config.yaml
head_dim: 64
vocab_size: 16384
qk_norm: false
init: "uniform"
init_std_qkv: 0.0219
init_std_o: 0.00387
init_std_up: 0.0219
learning_rate: 0.00107
weight_decay: 0.21
decay_shape: "linear"
train_tokens: 567300000
MLP neurons of a small language model. Each row is named by its layer, matrix (gate and up: input weights) and neuron, and shows model dimensions 384-511. Each number is 128 + 24 x the weight over its row's rms, rounded and kept within 0 to 255. A neuron's up and down rows have the sign that makes its largest values positive.
After each neuron's rows, "fires in" lists the words (lower case) most often at its 100 highest values on Wikipedia text that the model never trained on.

L6.gate486 [128 119 112 118 206 115 137 114 127 116 113 166 107 110 128 118 161  98 127 144 136 119 139 119 131 134 112 140 147 151 148 176 124 143 131 118 126 150 123  75 118 152 127 134 107  80 100  82 135 117 146 132 121 122 109 119 123 135 109 141 163 127 148 138 150  90 119 134 132 111 135 164 164 139 147 139 135 151 107 146 144 101 145 174 130 112 128 127 143 134 174 114 112 154  85  89 111 142 148 170 121 144 126  97 158 110 101 112  87 121 141 127 120 128 104 132 125 132 103 152 152 111 123  81 139  97 141  94]
L6.up486 [183 145 132  95 183 140 164  96 115 135 141 138 156 116 144 119 118 129 131 145 123 111 150  59  84 150 147 133 116 141 155 104 160 146 129 120 128 100 157 161 113 137 117 159 110  95 136 136  94 107 172 181 152 144 108 102 171 122 152 113 121 129 147 143 116 141 122 173 142  93 114 141 136 162  95 118 132 131 142 118 146 119 140 118 151 150 160 156 155 177 151 122 124 120 165 142 131 115  89 144 166 148 115  98 125 106 132 122  97 129 128 169 116 106 160 165 170 137  81 146 137 147 114  96 111 140 126 133]
fires in: "to", "at", "with", "by"

L4.gate952 [ 83 124 128 155 160 157 171 126 160 108 132 155 104 115 155 153 156 129 167 147 124 121 108 116 149 121 144 103 114  88  81 111 128 149  86 121 137 131  87 139  94 123 122  97 142 158 144 110 137 186 120 102 138 142 152 119 105 109 128 108 106 158 133 142  77 129 155 158 136 109 170 139 125 130 115 142 151 151 119 115 134 104 119 124 120 158 123 127  92 111 175 134 134 116 168 123 101 191 154  69 173  95 122 104 135 160  80 115 146 115 106 132 145 106 124 104 113 133 183 170 139 132  95 121 127 131 160 157]
L4.up952 [105 121 142 104 148 143 133 128 134 110 141 127 162 127 116 137 150 145 132 135  96 131 124 184 146 150 137 100 140  79 128  93 146 166  81 125 123 108 120 158 122 172 140 112 140 118 118 143 120 180 157 114 116 118 148 122  74 125 130 131 117 156 109 128 105 151 171 116 159 131 110 151 121 147 123 129 148 132 118 126  87 118 112 140  95 129 156 104  98 107 141 123  96 136 133 104 113 132 154 159  80 151  97 139 126 116  94 150 125  91  59  96 120 124 109 144 103  73 112 129 136 118  96 159 135 125 141 123]
fires in: "by", "all", "100"

L10.gate855 [131 171 110 171 117 159 151 150 106 117 116 131 151 149 156 169 128 151 132 124 114 143 147 124 156  80 121 122 110  93 128 178 137 117  96 145 144  97 120 120  99 153 143  99 135  91 123 117 114 117 131 127  96 147 113 119 123 105 124 156 123 117 167 127  95 145 156 119 117 123  89 124 127 113 107 137 115  55 120 111  87 132 140 111  73 171 111 127 160 141 119 144 144  99 152 174 113 111  93 135 159 115 108 143 163 160 159  82 141 116 151 146 140 135  77 174 122 133 117 153 160 113 130 121 114 129  82 123]
L10.up855 [ 98 114 178  85 164 147 138 126  84 111 113 122 115 138 112 142 147 130 116 146 119 132 143 103 117  95 104 149 125  85 119 145  97 124 117 130  82  97 146 138 104 108 145 154 121 101 106 106 142  96  77 122 144 112 117  95  94 134 109 117 128 130 121 138 104 114 104 135 131 171 104 134 141 130  59 117 114 117 109  73 137  92 106 115 123 117 123 121 129 135 118 132  93 131 145 133 133 143 106 123 124 103 142 148 148 138 129  95 100 112 140 121 125 132  80 163 118 158 156 123 131 163  94 122 106 150 105 121]
fires in: "of", "at", "band", "in", "with"

L13.gate900 [121 136 141 126 150 136 136 103 106 152 135 104 123 136 132 130 132 148  93 127 150 118 151 162 153 137 117 146  77 142 118 101 122 104 140 139 133 153 131 105  75 115 202  94 140 147 100 108 105  95 132 110 150 119 133 135  68  97 127 154 155 146 139 160 124 121 166 107  90 112 120 121 143 105 144 136  99  90  80 155 140  76 105 145 124 142 133  88 138 145  72 116  82 139 187 161 125 114 108 128 153 122 159 119 117 161 116  98 112 112 108 101 127 120 114 127 151 113 138 111 136  96 150 129  96 115 133 132]
L13.up900 [158 127 137 113 143 134 136 138 133 128 153  72 124 117 146 152  96 168 127 140 135 130 133 119 149  93 151 128 101 123 110 130 126 105 154  84 131  99 129 149 128  92 129 175 178 122  92 170 106 151 117 163 141 149 130 103 117 159  79 131 134 124  99 137 125 149 111 154 128 147 155 122 134 138 153 131 144 139 111 162  87  96 124 128 131  99 123 140 117 146 144 119 141  98 119 128 143 151 117 125 123 128 149 131 119 118 137 139 128 114 141 146 116 122 133 118 119 123 151 126 128 100  84 144 117 155 124 127]
fires in: "in", "from"

L6.gate737 [153 145 148  97 106 160 131 148  93 114 104 122 181 100 170 117 143 105 161 163  85 131 138 132 167 104 118 166  91 140 117 130 132 129 115 171  91 128 131  94 116  93 114 105 124 125 123  88  97 163 135 109 146 149 159 138 155 125 126  68  85  93 116 142 120 160 107 159 107 147 102 123 106 145 164  93 142 124 144 115 127 153 137 143 164 141 125 116 134 100 122 126 137 144  94 104 143 110 147 147 136 158  81  82 100 120 124 137 132 114 139 132  93 178  90 118 113  94 131 134 116 125 138 135 158 163 123 128]
L6.up737 [140 121  94 146 170 111 133 131 168 108  98 121 103 128 150 117 168 136 176 130 151 104 128 108 116 153  99 126 146 139 133 104 122 108  90 130 120 138 122 168 115 123 108  98 107 114 101 118 105 119  95 115  99 161 141 118 124 116 128 121 105 119 158  82 117  90 108  98  51 147 142  80 117 120 138 118 113 145 140 143 135 116 113  81 117  91 122 135  95 162 116 132 118  96 171  82 125 123 131 122 100 136 103 105 152 155 135 129 122 102 122 147 148 119 134 137 138 139 173 108 119 142 135 126  97 151  98 154]
fires in: "of", "by", "as"

L9.gate81 [107 190 190 134 153 124 129 144  75 101 129 161 115 121 156  96 153 156 142 165 131 136 140  99 122 152 134 131  88 106 116 120 100  85 149 151  98 119 111 116 144 162 183 141 137 137 112  89 112 158  86 123 115 124 133 150  72 131 171 127 138 170 123 159  95 153 107 112 131 135 105  95 138 124 150 121 130  87 109 162 108 122 166 131 136 102 118 107 124 109 122  82 107 136 143 160 143 180 139 108 104 117 140 176 118 177 114 111 122 123 104  98 164 137 125 130 155 127  99 106 124 125 110 125 135 116 112 149]
L9.up81 [140 158 117 101 139 149 141 157 107 150 131 149 116 112 139 108 121 131 111 114 131 126 114 101 133  88 158 151  72 139 144 156 137  96 158 110 172 136 141 122 121 141 159 125  78 127 132 100 122 123 135 121 103  98  98 165  92 122 101 132 138 170  96 133  92 157 141 140 118 148 111 125 140 125 103 124 138  89 135 141 138  84 133  97  86  77  99  96  99  98  97 117 158 111 136 112 128 120 150 115 163  91 126 156 146 130 127  82  91  98  93 125 140 109 124 122 152 184 158 118 144 107 149 101 110 104 124 142]
fires in: "to", "in", "for"

L10.gate460 [127 139 146 150 108 145 113 133 146 145  98 144 129 144 136 133 136 118 129 128 110 144 154 150 138 140 137 156  99 138 107 118 129 153 121 189 139 143 104 143 164 120 150 118 151 181 155 147 137  76 141 117 133 123 152 129 135 142 117 104  95 104 152  70 130 113 105 142 131 100 101 136 116 106 104 133 109 138 138 161 137 137 138 104 125 139  87 141 125 163 127 124 146 124 104 113 137 158 118 133 138 135 146 109 136 152 113 145 139 144 142  92 125 147 122 160 158 167 106 136 149 135  94 137 111 116 128 148]
L10.up460 [129 134 127 104 146 136 135 132 100 151 127 175 142  83  95 129 107 152  94 147 125  99 156 192  93  86 117 156 116 152 103 161 104  84 113 134 141 105  73 164 125 168 131 117 144  86 107 118 126 145  74  64 145 124  85  81  98 146 160 142 117 101 152 158 128 110 101 101 121 121 128 140 140 138 142 133 132  76 126 150 138  62 114 178 127 157 129 114  91 130  91  95 150 105 116 141 123 135 132 153 126 128  98 117 153  93 162 114 123 102 185 123 111  85 150 100 110 151 137 139 101 142 148 129 120 150 149 134]
fires in: "he", "and"

L9.gate1072 [152 129  89 175 136 127 155 116 142 161  87 129  91 118 138 114 143 122 153 106 158  97  87 156 136 151 146 115  87 111 149 140 105 119 134 168  83 114 163 126  73 107 146 127 163 138 146 102 140  75 104 137 139 113 103  96 119 154  88 102 154 188 141 111  76 143  97 136 128 138 150 163 120 103 127 149 151 129 128 119 124 165 140 131 148 101 122 139 119 168 116 174  87 175 156 158 141 124  98 106 115 120 144 140 148 151 111  93 119 121 159  98 117 137 129 119 154 116 139 130 143 125 115 124 144 141 103  86]
L9.up1072 [188 146 119 140 133 157 130 133 105 128 124 142 160 146 133 107 132 153 127 121 112 149 142 143  94 107 115 174 164 141 121 101 147 137  95 167 144  92 100 176 141 108  77 149 146 107 107 137 145 148 180 152  98 103 139 101 132 131 121 122  98 118 146 129 157 113  69 138 123 129  82 125 104 113 170 152 102 105 130 158 115 102 154 155 152 141 145 116 132 115 176 133 117 162  95 157 168 108 121 127  93 167 107 123 123 165 170 161 140  91 140 128 102 136 151 145 148 186 175 151 129 132 157 110 133 145 164 157]
fires in: "his", "of", "he", "her", "heating"

L13.gate962 [142 139 114 107 106 197 130 145 136 142 105 131 110 119 157  78 145 105 110 144 100 152 151 131 159 134 128 174 106 155 143 161 144 111 109 105 136 107 119 124 110 118 138 109 129 111 120 138 125  84 140 140 190 109 123  88 109 133 138 135 119 136 110 115  95 154 126 151  68 113 135 104 117 108 119 158  97 119 162 148 118 137 121 170 114  83 109 119 157 126 141 176 111 141 104 167 110 117  92 136 126 148  81 163 135 132 121  85 133 123 118 116 144 113  76 122 172  94 120 154 136 130 103 164 131 119  96 139]
L13.up962 [134 179 126 129 128 114 165  94 131 176 138 143 128 119 129 135 142  99 124 109 123 111 121 182 124 108 135 105 115  89 126 117 112 118 150 114 122 130 158 120 150 122 147 170 149  97 106 140 140 167 126 120 136 141 121 156 151 100 108 118 161 143 102 160 112  85 140 140 142 162 146 114 116 148 140 124 121 118 143 149 116 158 120 140 109 135 134 123  65 141 172 134 147 131 140 121 149 152 166 111 138 125 120 127 159  92 165 133 140 139 128 113 105 145 129 132 125 139 135  62 128 129  96 131 152 114 108 128]
fires in: "to", "in", "as"

L4.gate649 [107 132 100 186 128 180 171 139 140 127 103 144  99 115 156 114 161 105 126 131  52 121  73 133 167 132 131 112 106 102 118  92 126 133 153 125 119 125 145 116 141 128 144 100 125 106  93  92 139 174 139 143 150 131 161 116 149 114 130 104 135 122 129 142 115 165 145 150 106 162 137 132 125 147 110 132 133  76 143 114 125 110 114 118 179 113 147 172 143 138 125 108 119 150 121 141 121  77 109 145 126 149 105 129 112 110 151 128 175  97 123 161 145 149 124 157 120 158 120 108 119 113 130 123 164 128 136 101]
L4.up649 [171 152 108  92 160 106 136 115 140 151 140 104 142  98 118 121 111 129 131  83 145 138 102  93 123 145 169  97 108 145 130 116 123  98  79  89 106 144 162 124 138 122 127 126  59 147 154 134 114 145 176 130 133 148 119 142 156 145 171 143 161 130 124 150 144  76 118 109 125 117 101 120 120  95 114 100 121 166 128 122 146 115 116 106 126 151 106 130 145 113 176 120 156 105 170 124 128 116 129 146 118 143 147 143 148 101 114 126 175 135 138 164 187 140 135 160 142 135 101 159 150 139 127 136 147 157 154 142]
fires in: "at", "by", "top"

L13.gate370 [153 159 166 104 100 151 158 113 117 108 164 136 135 108 138  81 120 141 123 137 119 115 134 116 115 125  99 156  97  96  93  89 130 101 116 164 132 161 107 130  93 117 124 107 172 128 153 120 131 128 119 119 168 133 128 116 119 153 135 124 130 131 147 138 131 155 138 145 103 116 157 107 143 100 170 144 110 155 151 187 164 161 128 142 136 111 145 108  99 153  93 155 125  97 123 111 137 184 117 103 166 113 115 102 122 125 144 128 127 142 110 107 123 118 126 103 146 112  84 127 156 126 105  82  88 150 147 103]
L13.up370 [ 76 128 109  90 119 136 129 138 130 139 113 135  94  86 121 132 115 146 132 141 141 106  70  89  98 108 135 135 112 136  95 125 133 122 138 114 113  89 130 110 106 126 105 140 111 113 156 132 135 108 172 118 114 110 119 125 124 119 101 124 108 157 133 133 160 123 136 106 127 136 124 100 128 115 138 137 133 188 117 147 158 118 150 146  88 162 166 124 100 147 168 121 127 150 139 103  88 151 180 115 135 114  78 138 140 132 108 104  67 138 119  99  99  64 120 121 156 159  81 139 108 146 117 111 173 113 104 118]
fires in: "was", "and", "the", "it", "he"

L6.gate1194 [175 124  90 131 151 121 113 127 106 113 136 126 117 154 125 134 160 126 124 110 123 130 120 103 140 150 110  98 116 116  96 120 158 139 110 147 115 128  98 144 134 115  94  78 172 154  99 138 134 142 154 116  77 110 137  96 121 136 143 111 121 162 146  89 124 144 111 142 164 125 104 110  99  99 100 143 101 103 158 146 121 168 148 137 131 142 102 159 120 155 141 150 124 115 183 136 151 105 133 165 150 140  96 174 148 159 123 163 119 125 122 174 149 151 141 128 124 110 146 115 145 165 138 136 122  87 142 111]
L6.up1194 [136 123 116 134 104  97 117 136 143 154  98 127 107  93 144  96 140 175 122 145 132 130 121  78 114 124 123 136 127  99  83 129 150 131 102 127 134 118 133 135 130 141 101 126 105 134 127 103 143 142 132 136 146 187 109 144 126 136 137 113 118  96 105 120 134 139 176 120 108 132 138 136 112 125 107 152 107 119 135 119 124 110 119 152 123  93 119 114  93 104 147 127 136 155 107  94 131 117 132 169 154 152 108 153 124 154 123  99 115 150 133 138 102 140 120  94 140 154 133  84 151 124 104  47 108 161 157 168]
fires in: "only", "season", "one", "time", "event"